config = dict(
    n_layer=15,
    head_dim=128,
    norm='layernorm',
    attn_scale=0.0884,
    parallel_block=False,
    init_std_o=0.00286,
    lr_head=0.00714,
    warmup_steps=200,
    schedule='wsd',
    decay_shape='linear',
    batch_tokens=65536,
    dataset='wikipedia_en',
)
MLP neurons of a small language model. Each row is named by its layer, matrix (up: input weights) and neuron, and shows model dimensions 170-265. Each number is 50 + 15 x the weight over its row's rms, rounded and kept within 0 to 99.
A block is one neuron, or neurons of one layer that tend to fire together. After each block is what it responds to, as a language model described it from the Wikipedia text at the highest values.

L4.up1582:58 39 34 67 39 35 63 68 43 61 35 64 27 39 31 39 35 63 48 50 58 52 60 57 47 21 81 68 46 45 46 52 24 59 44 27 52 56 69 30 85 52 45 60 58 26 62 66 48 63 46 39 68 39 70 18 42 65 43 60 78 61 61 38 49 20 73 56 45 60 65 22 49 30 72 45 80 64 74 60 40 65 35 41 31 57 36 77 54 47 47 63 46 51 63 70
Passive past participles

L3.up447:62 35 27 23 61 45 54 67 59 55 34 45 52 43 67 38 14 66 50 52 52 51 33 36 71 60 66 23 42 37 52 41 60 65 47 65 47 36 60 46 27 35 46 54 38 33 69 35 45 49 42 61 59 45 31 39 50 72 64 99 85 51 50 75 67 69 41 56 51 26 74 73 55 35 72 36 56 75 52 29 57 58 75 20 26 47 51 26 41 27 43 61 48 59 47 70
L3.up478:47 34 44 53 38 54 26 54 54 63 76 74 30 70 68 64 54 48 45 70 33 28 54 39 55 27 47 61 57 53 68 60 42 45 58 69 40 26 52 37 54 62 44 69 51 53 47 34 48 44 48 49 52 42 54 57 43 59 47 63 66 68 52 46 70 47 79 40 48 67 55 64 42 70 54 36 36 57 72 45 77 30 58 50 55 31 36 37 58 41 64 42 41 43 68 56
L3.up1543:66 66 34 75 31 56 46 50 63 54 63 42 31 51 44 65 50 44 33 70 49 36 36 16 43 50 48 33 64 62 26 36 64 80 56 63 74 34 56 61 36 73 55 49 58 32 83 53 50 51 59 65 47 59 35 53 55 59 74 53 47 26 32 55 62 56 35 60 38 40 36 54 39 64 49 67 47 30 67 35 20 75 54 55 50 42 29 41 35 87 57 40 56 72 41 52
L3.up1754:46 56 42 64 64 65 63 54 32 50 61 34 74 44 52 29 48 77 40 41 54 43 50 76 41 48 48 67 65 55 57 60 34 43 54 34 46 48 60 32 33 34 60 29 62 67 52 40 69 54 31 80 44 31 42 54 42 52 75 50 37 41 65 64 57 42 58 28 66 47 27 63 42 48 55 40 59 50 52 67 45 79 62 46 42 45 34 60 56 17 21 45 55 30 58 71
L3.up1774:67 31 84 55 52 42 40 43 52 46 42 46 51 39 49 67 89 46 45 40 61 47 14 33 47 33 45 55 53 29 22 45 50 60 51 35 38 60 26 36 43 60 17 55 49 40 46 48 41 68 55 37 34 47 54 34 49 34 40 67 62 66 47 41 34 63 73 56 60 61 68 60 65 29 58 25 37 33 18 36 54 35 47 57 48 67 48 29 63 45 69 76 52 64 56 81
L3.up1779:76 40 40 25 44 60 62 37 55 56 64 61 67 50 56 37 36 34 25 46 51 40 57 69 45 90 65 83 60 53 85 35 48 36 25 24 53 45 62 62 23 51 43 58 71 47 66 48 58 53 16 38 55 34 49 48 12 44 60 79 47 57 72 49 72 45 41 61 57 47 41 28 44 51 42 66 59 47 56 67 49 46 72 55 67 48 59 47 58 40 55 55 37 63 50 36
L3.up1934:37 49 65 53 43 61 35 57 65 46 48 53 51 33 38 86 60 79 65 16 73 40 38 29 47 35 67 53 62 39 31 50 48 49 36 28 61 41 53 38 41 49 62 51 41 56 66 54 47 58 42 49 49 30 69 34 57 49 59 48 35 37 72 45 78 55 46 48 49 21 49 62 39 18 43 71 63 33 37 56 61 48 48 40 46 46 61 44 12 16 30 22 49 54 51 81
L3.up2007:44 48 43 65 63 64 42 70 57 68 52 57 46 53 52 33 44 60 37 56 66 64 37 66 35 70 67 64 49 54 59 52 41 56 45 62 58 15 63 43 24 39 45 61 36 26 70 38 44 48 47 67 46 24 32 41 42 65 63 54 44 51 39 47 37 68 50 55 57 46 71 58 55 60 50 28 54 43 44 66 34 32 52 58 53 22 51 23 50 32 39 53 18 55 66 72
Work-type head nouns

L4.up392:64 67 51 63 29 52 58 41 61 70 49 58 56 56 64 22 29 28 36 58 42 80 66 65 61 57 44 55 41 49 92 80 29 42 63 51 78 62 53 57 22 39 45 48 79 68 63 54 43 56 46 59 44 56 63 47 44 53 48 35 42 32 45 56 61 43 80 50 53 54 40 50 46 68 61 36 55 68 48 37 41 32 61 62 30 49 11 42 30 84 65 57 28 55 49 58
Article's main subject noun

L11.up122:61 76 48 50 62 36 64 71 49 25 66 75 20 45 55 62 40 26 46 56 66 78 45 59 59 58 58 64 63 32 53 43 15 64 53 51 32 60 40 73 69 48 09 50 44 76 58 46 34 45 46 52 39 79 65 39 68 39 42 23 63 54 35 50 48 47 44 50 43 48 50 58 71 30 66 49 58 52 39 41 42 47 68 55 53 42 37 61 45 32 36 46 73 38 23 58
L11.up679:61 57 62 45 48 60 58 74 73 31 78 31 54 31 36 62 45 44 39 86 56 53 58 17 52 71 59 42 51 60 36 56 26 55 35 68 38 71 92 45 53 81 49 50 50 61 80 31 43 51 55 47 62 51 40 42 21 48 42 59 33 74 77 59 57 51 84 55 43 42 53 51 56 42 46 40 21 71 66 43 67 71 73 30 26 64 49 45 47 48 32 41 32 46 56 75
L11.up726:37 53 62 42 46 64 60 53 60 40 36 54 52 28 64 50 83 64 35 70 54 34 31 44 65 63 42 54 52 36 67 61 53 32 76 53 25 41 61 40 40 34 52 35 41 38 29 63 63 51 66 47 61 43 45 27 52 33 37 77 44 35 55 41 41 31 68 27 49 17 42 57 47 43 44 47 56 56 45 46 74 60 56 49 44 60 49 45 26 58 20 46 61 63 70 43
L11.up759:53 35 63 49 35 71 39 66 59 57 73 53 44 50 48 37 52 51 66 25 43 51 54 38 59 48 46 40 70 67 18 64 25 74 62 26 48 57 57 67 51 60 59 40 27 51 37 69 47 48 24 55 50 28 46 46 33 63 83 39 21 19 49 73 31 48 56 64 58 63 57 67 32 65 55 59 41 36 70 64 62 53 56 31 72 40 56 44 56 32 54 96 57 37 58 52
L11.up813:41 32 39 34 67 31 53 69 42 56 80 42 50 40 33 64 49 57 35 75 46 43 46 66 83 42 33 52 48 53 44 43 42 82 65 58 23 81 56 64 62 49 59 46 38 36 63 44 40 40 66 45 45 31 61 59 69 57 48 21 56 69 36 40 57 60 66 46 45 28 48 50 69 47 30 64 49 44 58 25 42 60 47 59 55 43 79 54 31 35 53 52 80 35 54 47
L11.up1025:34 43 57 09 56 49 25 83 49 41 76 71 42 17 73 43 48 76 43 57 49 46 31 43 75 56 86 46 59 42 37 73 49 50 34 40 33 56 77 45 44 47 60 51 51 40 72 45 60 47 49 63 53 55 46 07 57 41 50 71 64 86 32 32 29 39 77 28 53 41 36 45 28 53 34 32 53 40 55 51 53 81 57 44 62 78 64 57 29 19 49 52 38 58 45 66
L11.up1647:57 41 76 86 57 33 73 55 56 43 66 38 35 54 31 55 27 10 40 52 55 39 46 56 53 31 51 39 68 42 46 37 35 60 47 64 54 31 64 80 48 49 43 57 45 62 42 31 38 75 49 33 42 68 67 18 58 52 55 62 73 86 76 49 56 80 52 83 48 58 67 34 51 36 53 32 41 56 59 59 60 30 83 75 30 56 54 67 55 49 39 70 58 13 31 46
L11.up1988:36 62 36 57 52 56 46 52 59 36 63 51 04 49 43 49 44 51 45 77 69 63 18 74 68 50 34 63 70 36 44 47 22 72 68 39 46 45 52 67 50 37 44 47 43 51 42 64 56 62 73 54 46 65 60 65 36 55 71 45 43 53 36 46 36 56 68 42 52 74 70 66 47 55 56 58 16 75 69 45 55 71 40 44 51 44 24 50 49 42 81 48 36 50 47 53
Have/has/had as main verb

L3.up70:34 67 47 40 50 47 40 29 59 71 48 44 62 54 43 47 34 48 59 29 53 65 42 35 40 62 48 20 37 53 41 48 61 76 40 39 29 47 62 74 46 50 49 44 56 59 41 23 60 71 56 54 34 31 65 41 52 39 50 57 50 36 64 49 61 65 55 36 45 31 51 42 57 35 25 66 19 58 49 49 37 67 30 21 67 43 41 28 59 31 88 77 45 49 46 70
L3.up148:49 68 59 55 42 54 64 67 29 36 43 44 50 52 37 69 39 42 67 41 44 51 47 18 66 21 46 42 34 60 53 12 76 53 55 58 53 49 55 68 55 56 66 38 50 66 46 78 45 76 35 36 38 39 42 39 57 61 42 52 42 42 32 65 55 61 34 51 42 56 48 55 55 37 61 51 62 55 65 41 90 39 35 40 66 68 49 47 32 47 50 45 54 59 48 54
L3.up566:53 62 64 44 46 61 67 59 69 43 62 48 27 56 39 66 58 29 47 30 55 36 45 52 57 20 54 31 37 40 54 43 47 44 54 51 51 39 65 37 26 41 51 50 55 39 35 43 37 49 16 52 28 34 67 38 36 26 29 50 42 53 68 62 54 51 48 48 40 50 64 84 66 41 60 18 51 41 29 45 54 59 58 34 45 67 43 47 75 63 39 63 36 33 57 32
L3.up837:52 88 48 68 62 32 40 75 67 60 43 80 60 51 44 56 22 52 63 50 78 55 61 49 58 63 52 48 48 83 64 52 59 63 61 71 32 30 50 40 66 39 54 45 46 45 54 47 37 64 43 67 44 68 59 33 44 45 63 58 66 37 49 59 47 58 53 62 46 38 48 56 58 70 33 58 42 62 39 73 54 56 41 56 68 60 33 59 24 42 45 55 50 42 75 52
L3.up927:49 47 61 47 25 31 35 73 58 20 22 58 50 21 48 45 45 71 44 49 38 42 61 33 57 45 39 54 42 48 37 52 50 42 70 66 73 34 47 30 71 36 69 49 35 22 51 43 46 42 68 64 47 60 39 48 75 38 55 57 52 71 37 46 39 41 45 55 54 38 49 51 62 74 28 42 70 32 67 61 51 61 50 31 66 36 52 22 47 62 59 54 43 52 71 39
L3.up987:37 55 49 43 51 37 31 42 51 58 49 51 70 87 50 26 31 57 24 60 55 62 47 37 54 31 56 33 52 39 68 49 50 56 44 51 50 24 78 54 55 33 58 57 42 59 16 74 23 62 47 73 60 43 42 33 49 46 58 59 45 41 38 49 48 58 55 41 59 51 37 78 54 64 59 47 22 57 41 55 48 73 25 38 69 80 48 36 67 12 55 46 58 17 53 73
L3.up1424:60 58 58 49 56 51 78 68 33 41 46 64 69 24 29 77 62 73 29 68 49 67 23 16 63 44 74 44 44 32 51 61 82 22 59 32 44 54 44 50 49 36 55 51 42 56 71 99 53 58 36 50 58 58 67 38 32 48 68 54 63 47 42 49 51 61 60 48 50 48 57 32 31 69 31 19 68 43 67 36 65 87 67 45 48 79 54 46 75 66 60 70 41 71 55 62
L3.up1603:70 75 64 62 61 45 82 39 31 65 48 69 55 47 51 41 30 30 41 72 40 40 45 36 57 47 23 43 22 44 33 54 39 39 30 46 56 45 58 82 29 49 81 71 50 67 10 62 28 39 67 42 08 51 35 73 37 63 61 42 61 41 55 63 54 56 64 62 71 42 49 36 40 66 42 55 55 67 41 50 54 53 35 42 80 81 52 32 66 44 50 56 63 27 37 46
Numeric table cell tokens

L3.up22:31 41 60 31 68 41 57 55 52 66 40 17 34 54 45 68 30 33 53 51 51 25 46 48 54 56 60 61 39 44 56 50 47 84 59 71 88 35 69 38 76 52 71 37 29 32 58 62 43 73 19 24 49 69 63 57 49 50 66 43 75 58 37 39 45 36 55 60 43 65 76 56 61 84 45 51 67 67 58 64 74 40 48 47 29 49 06 69 49 64 70 90 61 51 40 73
L3.up81:49 26 42 68 37 64 47 36 59 63 41 39 65 60 50 57 45 46 47 45 39 66 68 35 48 63 40 79 32 68 72 43 51 56 67 56 75 31 68 31 42 81 52 51 23 44 38 42 61 67 43 45 46 71 51 48 49 57 64 68 50 38 40 48 56 36 63 49 56 55 50 49 64 44 42 19 45 63 54 58 33 34 58 49 48 37 26 61 33 20 59 53 39 44 30 60
L3.up380:40 45 49 40 46 35 30 60 84 37 50 50 38 44 41 31 55 60 57 12 42 39 40 38 57 34 44 66 23 93 62 40 51 56 64 41 36 36 25 38 44 70 51 67 56 80 59 55 82 46 35 29 55 53 62 36 62 71 77 39 58 62 51 45 63 54 64 45 60 60 43 34 62 43 57 67 67 16 46 70 85 41 52 38 29 70 50 67 55 70 17 45 66 72 22 57
L3.up693:30 35 52 47 15 60 80 51 41 72 51 33 47 43 11 38 77 75 95 63 80 43 24 37 53 62 23 42 34 69 50 81 71 53 70 63 66 68 66 28 43 77 30 41 40 36 12 35 63 50 38 23 53 43 34 26 43 55 44 49 46 61 52 45 86 48 41 41 67 57 63 68 32 51 36 43 59 47 38 75 48 55 15 59 22 41 50 33 19 59 66 60 41 42 53 63
L3.up896:76 35 56 64 33 52 59 60 69 74 52 28 54 22 39 31 31 25 72 60 24 15 58 68 52 48 56 49 69 50 75 56 33 49 77 54 47 48 36 50 49 67 61 59 76 41 43 59 54 92 32 45 41 53 25 68 67 56 53 81 70 60 63 30 48 43 33 51 48 64 53 33 34 35 25 55 39 59 43 51 25 45 28 51 27 75 53 47 15 61 67 75 50 51 53 64
L3.up1121:40 63 67 71 53 24 55 52 51 65 44 75 86 27 44 88 55 65 56 54 67 33 75 49 39 52 52 53 52 57 61 12 89 60 50 52 55 45 55 52 51 48 45 51 12 40 62 44 53 36 19 51 49 45 36 57 24 32 57 51 28 60 33 11 76 51 41 51 33 75 40 56 61 66 24 57 68 75 58 57 27 39 39 46 53 80 36 69 38 49 84 40 65 53 59 36
L3.up1528:47 51 43 48 43 36 43 27 38 52 23 32 69 30 63 71 25 34 78 23 33 24 63 87 21 36 65 68 45 54 37 79 42 70 59 49 38 68 56 42 53 74 44 53 57 34 53 57 41 68 67 53 59 50 31 80 46 45 55 70 44 45 38 59 38 49 24 27 43 48 44 60 78 44 53 62 59 40 50 71 54 32 44 46 44 55 37 73 42 47 54 53 74 70 36 70
L3.up1533:93 64 21 16 48 59 72 43 33 38 35 51 54 43 65 74 40 68 24 13 09 25 42 64 79 80 44 55 61 40 34 70 83 54 74 55 32 38 60 46 73 61 55 39 34 55 22 33 32 54 43 52 33 61 80 39 45 49 50 52 53 80 40 60 62 69 80 54 53 51 45 62 72 75 60 60 65 74 54 58 54 54 26 48 50 33 56 19 51 53 56 66 31 81 52 51
Main reporting and action verbs

L11.up5:46 51 45 56 29 35 57 45 67 39 66 69 49 52 25 57 56 34 45 63 60 47 67 79 51 31 56 35 59 44 44 51 47 09 19 67 66 52 44 60 48 66 20 44 16 63 47 66 56 59 56 66 32 66 43 49 50 30 58 69 25 50 53 46 45 24 70 55 35 54 50 34 63 42 70 33 45 57 66 79 52 30 65 32 59 39 62 52 49 41 45 59 41 42 57 60
L11.up99:46 45 28 52 44 29 57 47 35 50 69 63 91 18 50 53 30 13 41 24 42 62 43 33 39 34 29 39 46 65 49 61 22 73 50 56 32 52 61 37 25 43 53 52 41 57 48 61 67 59 73 54 47 49 35 26 62 68 66 58 71 50 53 34 45 23 65 40 81 41 52 44 52 58 52 51 51 48 74 77 31 39 67 51 45 54 27 66 56 31 49 37 24 36 55 21
L11.up137:48 45 55 53 62 43 55 17 45 53 45 38 78 38 50 49 17 49 49 27 39 26 52 48 56 36 49 49 36 32 39 44 72 69 46 41 46 39 63 37 70 66 58 47 45 38 40 46 93 56 66 56 41 43 58 42 63 58 63 55 51 30 38 39 85 69 76 40 75 40 61 64 48 53 59 34 66 57 59 63 50 54 43 32 47 41 74 56 41 25 39 61 61 54 55 64
L11.up550:46 24 39 60 42 51 30 53 68 52 13 32 48 16 65 53 56 69 67 63 53 53 59 19 46 53 67 45 42 56 65 35 47 45 80 70 54 54 29 57 46 68 44 34 55 58 28 19 57 48 53 47 74 33 38 35 68 45 45 43 57 42 34 90 68 60 64 63 60 36 81 61 29 58 58 27 18 70 62 65 53 72 76 39 69 41 43 56 52 69 51 45 20 51 57 69
L11.up761:53 39 70 48 86 56 66 51 40 75 62 32 37 52 43 41 38 42 39 46 56 43 74 59 22 54 37 48 46 22 79 65 45 43 42 67 60 56 64 31 38 53 49 73 30 45 33 41 30 80 72 54 45 46 75 39 61 54 48 13 53 62 64 73 35 55 28 62 36 67 48 33 47 45 32 46 45 73 85 52 15 33 77 68 44 61 68 59 49 25 47 94 21 45 26 60
L11.up837:54 76 50 51 37 47 56 52 48 50 40 21 39 42 54 66 46 68 57 39 64 80 84 43 50 56 63 37 58 40 38 50 54 45 59 39 94 62 26 71 47 28 42 53 26 79 13 30 82 65 43 61 23 66 58 52 60 42 39 41 71 62 63 51 83 44 41 54 16 27 54 56 41 74 47 33 43 17 48 57 55 37 68 42 63 46 47 38 59 42 54 18 25 55 59 49
L11.up1150:42 38 36 49 61 49 28 50 47 38 41 26 19 25 41 70 57 83 39 64 43 51 43 29 72 56 61 85 42 51 69 12 60 40 60 38 53 60 44 41 50 56 77 49 42 48 28 61 61 46 57 76 41 36 60 63 49 62 50 41 42 48 53 66 48 79 40 80 24 48 70 54 24 39 90 52 40 47 49 54 56 42 29 46 42 20 54 54 57 76 71 45 52 45 56 56
L11.up1846:11 37 78 40 63 57 49 69 52 17 62 65 39 46 20 45 11 30 60 49 34 37 42 44 31 55 51 45 21 35 57 60 39 60 39 51 61 30 50 47 82 40 64 49 61 49 27 29 59 57 40 67 58 50 55 61 49 03 51 53 43 58 41 37 39 56 44 20 55 37 47 49 29 67 67 52 54 78 58 38 48 69 48 39 47 36 57 41 64 64 27 61 47 60 63 45
Decimal point in numbers

L11.up33:45 46 52 30 47 92 33 46 37 65 49 63 49 35 39 17 37 45 37 59 34 52 67 39 44 49 61 81 61 48 40 42 44 46 82 45 37 40 61 91 38 56 65 45 38 54 44 54 74 50 26 46 61 40 82 44 31 45 35 39 32 31 53 54 48 86 61 43 82 59 55 63 39 05 56 65 53 60 75 58 27 64 42 41 32 33 39 38 44 52 53 52 35 62 28 60
L11.up351:45 28 30 54 51 62 62 57 45 79 62 61 54 43 45 66 51 20 75 41 63 59 44 51 68 45 65 97 65 59 70 65 47 78 72 26 49 48 40 72 83 31 55 76 21 52 75 53 88 57 12 45 19 52 71 25 59 44 44 42 26 58 40 71 31 53 66 36 56 81 45 45 59 66 34 40 35 48 54 37 40 52 46 47 28 56 39 40 64 43 50 56 37 60 26 82
L11.up460:65 51 67 52 75 92 29 24 54 71 51 61 40 49 77 38 29 46 47 73 37 58 49 54 47 53 59 60 55 30 41 73 45 37 71 75 48 44 55 38 32 36 59 73 37 64 55 44 63 60 30 56 41 68 44 35 41 74 38 63 41 45 52 60 67 61 49 60 82 65 53 75 72 42 80 29 55 37 28 51 44 76 27 50 86 41 40 48 51 55 69 40 47 63 39 68
L11.up734:52 59 25 37 52 59 43 56 65 57 52 41 58 42 43 48 53 45 72 28 50 67 67 49 67 68 55 49 61 45 47 38 53 67 87 61 33 42 68 48 53 67 29 39 55 41 41 48 52 51 40 41 75 33 43 65 40 66 35 82 33 23 52 51 57 62 40 60 44 35 57 32 65 29 51 58 50 39 66 60 53 42 54 56 71 61 43 39 74 27 36 71 76 42 43 45
L11.up811:71 21 44 41 52 51 58 62 65 48 40 52 56 23 46 54 35 66 42 54 63 46 44 25 27 36 50 37 45 46 69 51 53 41 85 49 51 26 50 62 56 59 39 10 33 57 51 60 53 35 80 61 62 49 47 58 22 13 43 66 70 47 58 48 56 56 52 52 43 43 55 49 62 42 77 76 33 50 79 38 53 62 73 44 46 40 51 34 50 56 53 59 32 61 46 59
L11.up1012:56 45 27 46 50 56 28 62 20 43 41 59 32 57 64 27 49 57 44 64 67 48 82 59 41 56 52 46 26 57 63 65 40 67 36 58 35 62 65 29 32 39 45 44 42 34 15 61 58 51 48 59 49 65 72 63 43 50 63 48 32 37 50 20 42 92 59 91 38 34 57 63 42 56 55 61 60 53 72 48 45 41 35 65 57 26 65 76 57 42 52 39 71 50 16 60
L11.up1164:21 42 17 39 47 57 65 50 49 62 64 50 35 35 35 30 23 47 42 64 53 81 49 25 70 35 50 57 50 50 46 48 43 61 71 46 36 32 38 72 36 68 37 47 30 49 41 58 73 59 58 68 76 57 76 43 33 53 52 70 30 52 34 18 49 50 46 33 75 65 64 78 65 68 44 53 40 66 40 42 51 29 36 38 42 46 30 53 51 69 40 41 73 71 42 53
L11.up1535:73 68 54 52 12 77 46 51 43 67 41 32 38 28 47 67 50 44 48 51 57 47 55 79 61 40 50 48 75 77 64 17 44 45 39 54 50 47 44 38 39 79 60 48 40 27 41 65 48 57 51 66 72 70 59 47 18 50 54 83 31 43 35 30 67 42 66 64 38 47 59 71 55 40 74 77 53 59 49 68 41 62 44 71 37 59 33 64 38 53 39 62 46 44 49 64
Indefinite article "an"

L11.up85:49 46 59 40 37 77 26 46 64 60 38 36 19 34 50 65 65 42 59 66 49 27 68 68 34 68 36 51 67 37 23 59 52 40 53 47 49 17 36 49 46 50 35 61 46 68 53 36 61 46 38 53 47 28 27 45 22 49 59 39 17 45 92 48 24 61 89 55 66 41 36 36 73 71 80 33 61 44 35 55 63 36 39 33 60 40 37 54 62 46 53 32 28 47 45 56
L11.up218:68 21 31 65 57 63 22 55 82 69 79 89 51 35 23 49 23 31 63 50 47 46 68 45 76 31 58 38 67 68 45 84 53 42 73 50 29 57 88 30 62 44 31 54 48 58 49 87 48 76 31 53 40 27 81 48 78 46 50 46 53 54 38 44 42 38 63 52 57 56 40 39 55 41 46 56 62 52 58 27 37 58 46 14 28 62 45 42 31 45 49 59 66 57 48 62
L11.up1052:38 45 68 47 57 42 61 34 54 60 41 94 68 57 44 67 26 57 42 57 46 72 68 18 58 63 49 50 47 39 56 57 27 36 46 61 69 26 50 38 68 62 57 51 53 60 37 47 29 72 32 50 44 36 26 52 33 21 70 64 33 81 56 60 56 46 55 22 78 38 60 43 23 43 40 64 59 40 41 54 37 61 34 35 28 77 37 49 64 62 47 59 46 41 39 56
L11.up1083:43 29 57 77 38 51 40 33 64 51 47 18 40 65 41 56 17 67 24 69 76 55 55 59 65 54 28 45 64 38 30 66 16 58 53 67 41 62 33 50 65 43 66 67 56 45 20 61 35 55 48 71 57 31 76 09 71 63 43 54 32 39 55 60 64 47 68 48 43 62 51 52 36 52 63 63 30 53 51 38 42 61 29 49 34 54 44 51 65 53 57 22 33 34 51 47
L11.up1336:36 21 52 56 48 36 31 32 41 65 71 53 36 42 78 91 49 63 16 70 64 54 66 50 37 36 67 31 85 73 40 56 56 49 13 42 57 60 41 38 25 40 27 69 48 23 84 50 32 29 44 38 49 62 39 36 51 28 45 83 44 47 56 69 69 55 59 49 59 35 36 57 56 21 81 49 71 46 56 28 40 44 59 59 71 55 28 60 32 43 50 28 28 56 64 66
L11.up1519:35 41 81 51 57 52 61 42 69 44 46 78 46 62 29 71 40 53 44 81 50 59 50 47 44 56 57 40 50 37 64 44 29 32 60 37 65 50 36 53 46 60 89 50 79 35 49 67 54 64 67 20 40 36 59 47 39 45 57 60 46 35 55 52 58 49 63 49 68 39 32 67 36 46 55 54 44 22 59 54 33 78 59 34 57 42 23 58 32 42 45 28 48 46 55 63
L11.up1642:52 28 52 66 38 53 62 37 55 52 60 56 28 05 53 67 33 55 44 42 62 49 54 31 53 76 35 42 36 19 49 74 41 41 63 46 42 49 44 52 52 80 51 51 46 31 72 76 41 57 58 36 52 69 24 50 41 15 76 52 41 67 44 48 47 47 60 61 55 45 57 51 47 56 81 39 29 58 55 31 70 46 76 50 41 62 68 51 61 36 93 45 30 17 66 66
L11.up1795:74 57 37 74 51 33 36 79 41 75 56 57 55 54 51 41 69 51 56 54 69 56 69 24 48 62 72 25 64 59 11 41 27 47 52 72 54 64 25 33 61 68 67 49 73 49 37 49 40 70 25 66 50 54 61 19 67 59 61 38 29 51 54 46 68 55 57 65 60 39 33 47 31 45 32 70 39 55 73 45 32 55 38 26 21 33 33 54 62 42 68 15 64 47 60 71
Main clause past verbs

L4.up1552:40 29 45 52 32 65 88 67 72 62 36 49 63 41 48 62 46 39 42 35 55 61 53 31 41 41 72 75 77 39 62 72 70 33 60 29 71 43 37 69 46 23 49 74 46 25 46 59 85 69 35 53 69 35 38 59 57 69 39 72 47 59 72 36 49 34 63 35 41 70 43 70 38 50 62 38 54 36 46 61 49 49 60 33 36 26 65 60 41 42 63 30 34 43 52 08
Indefinite article "a"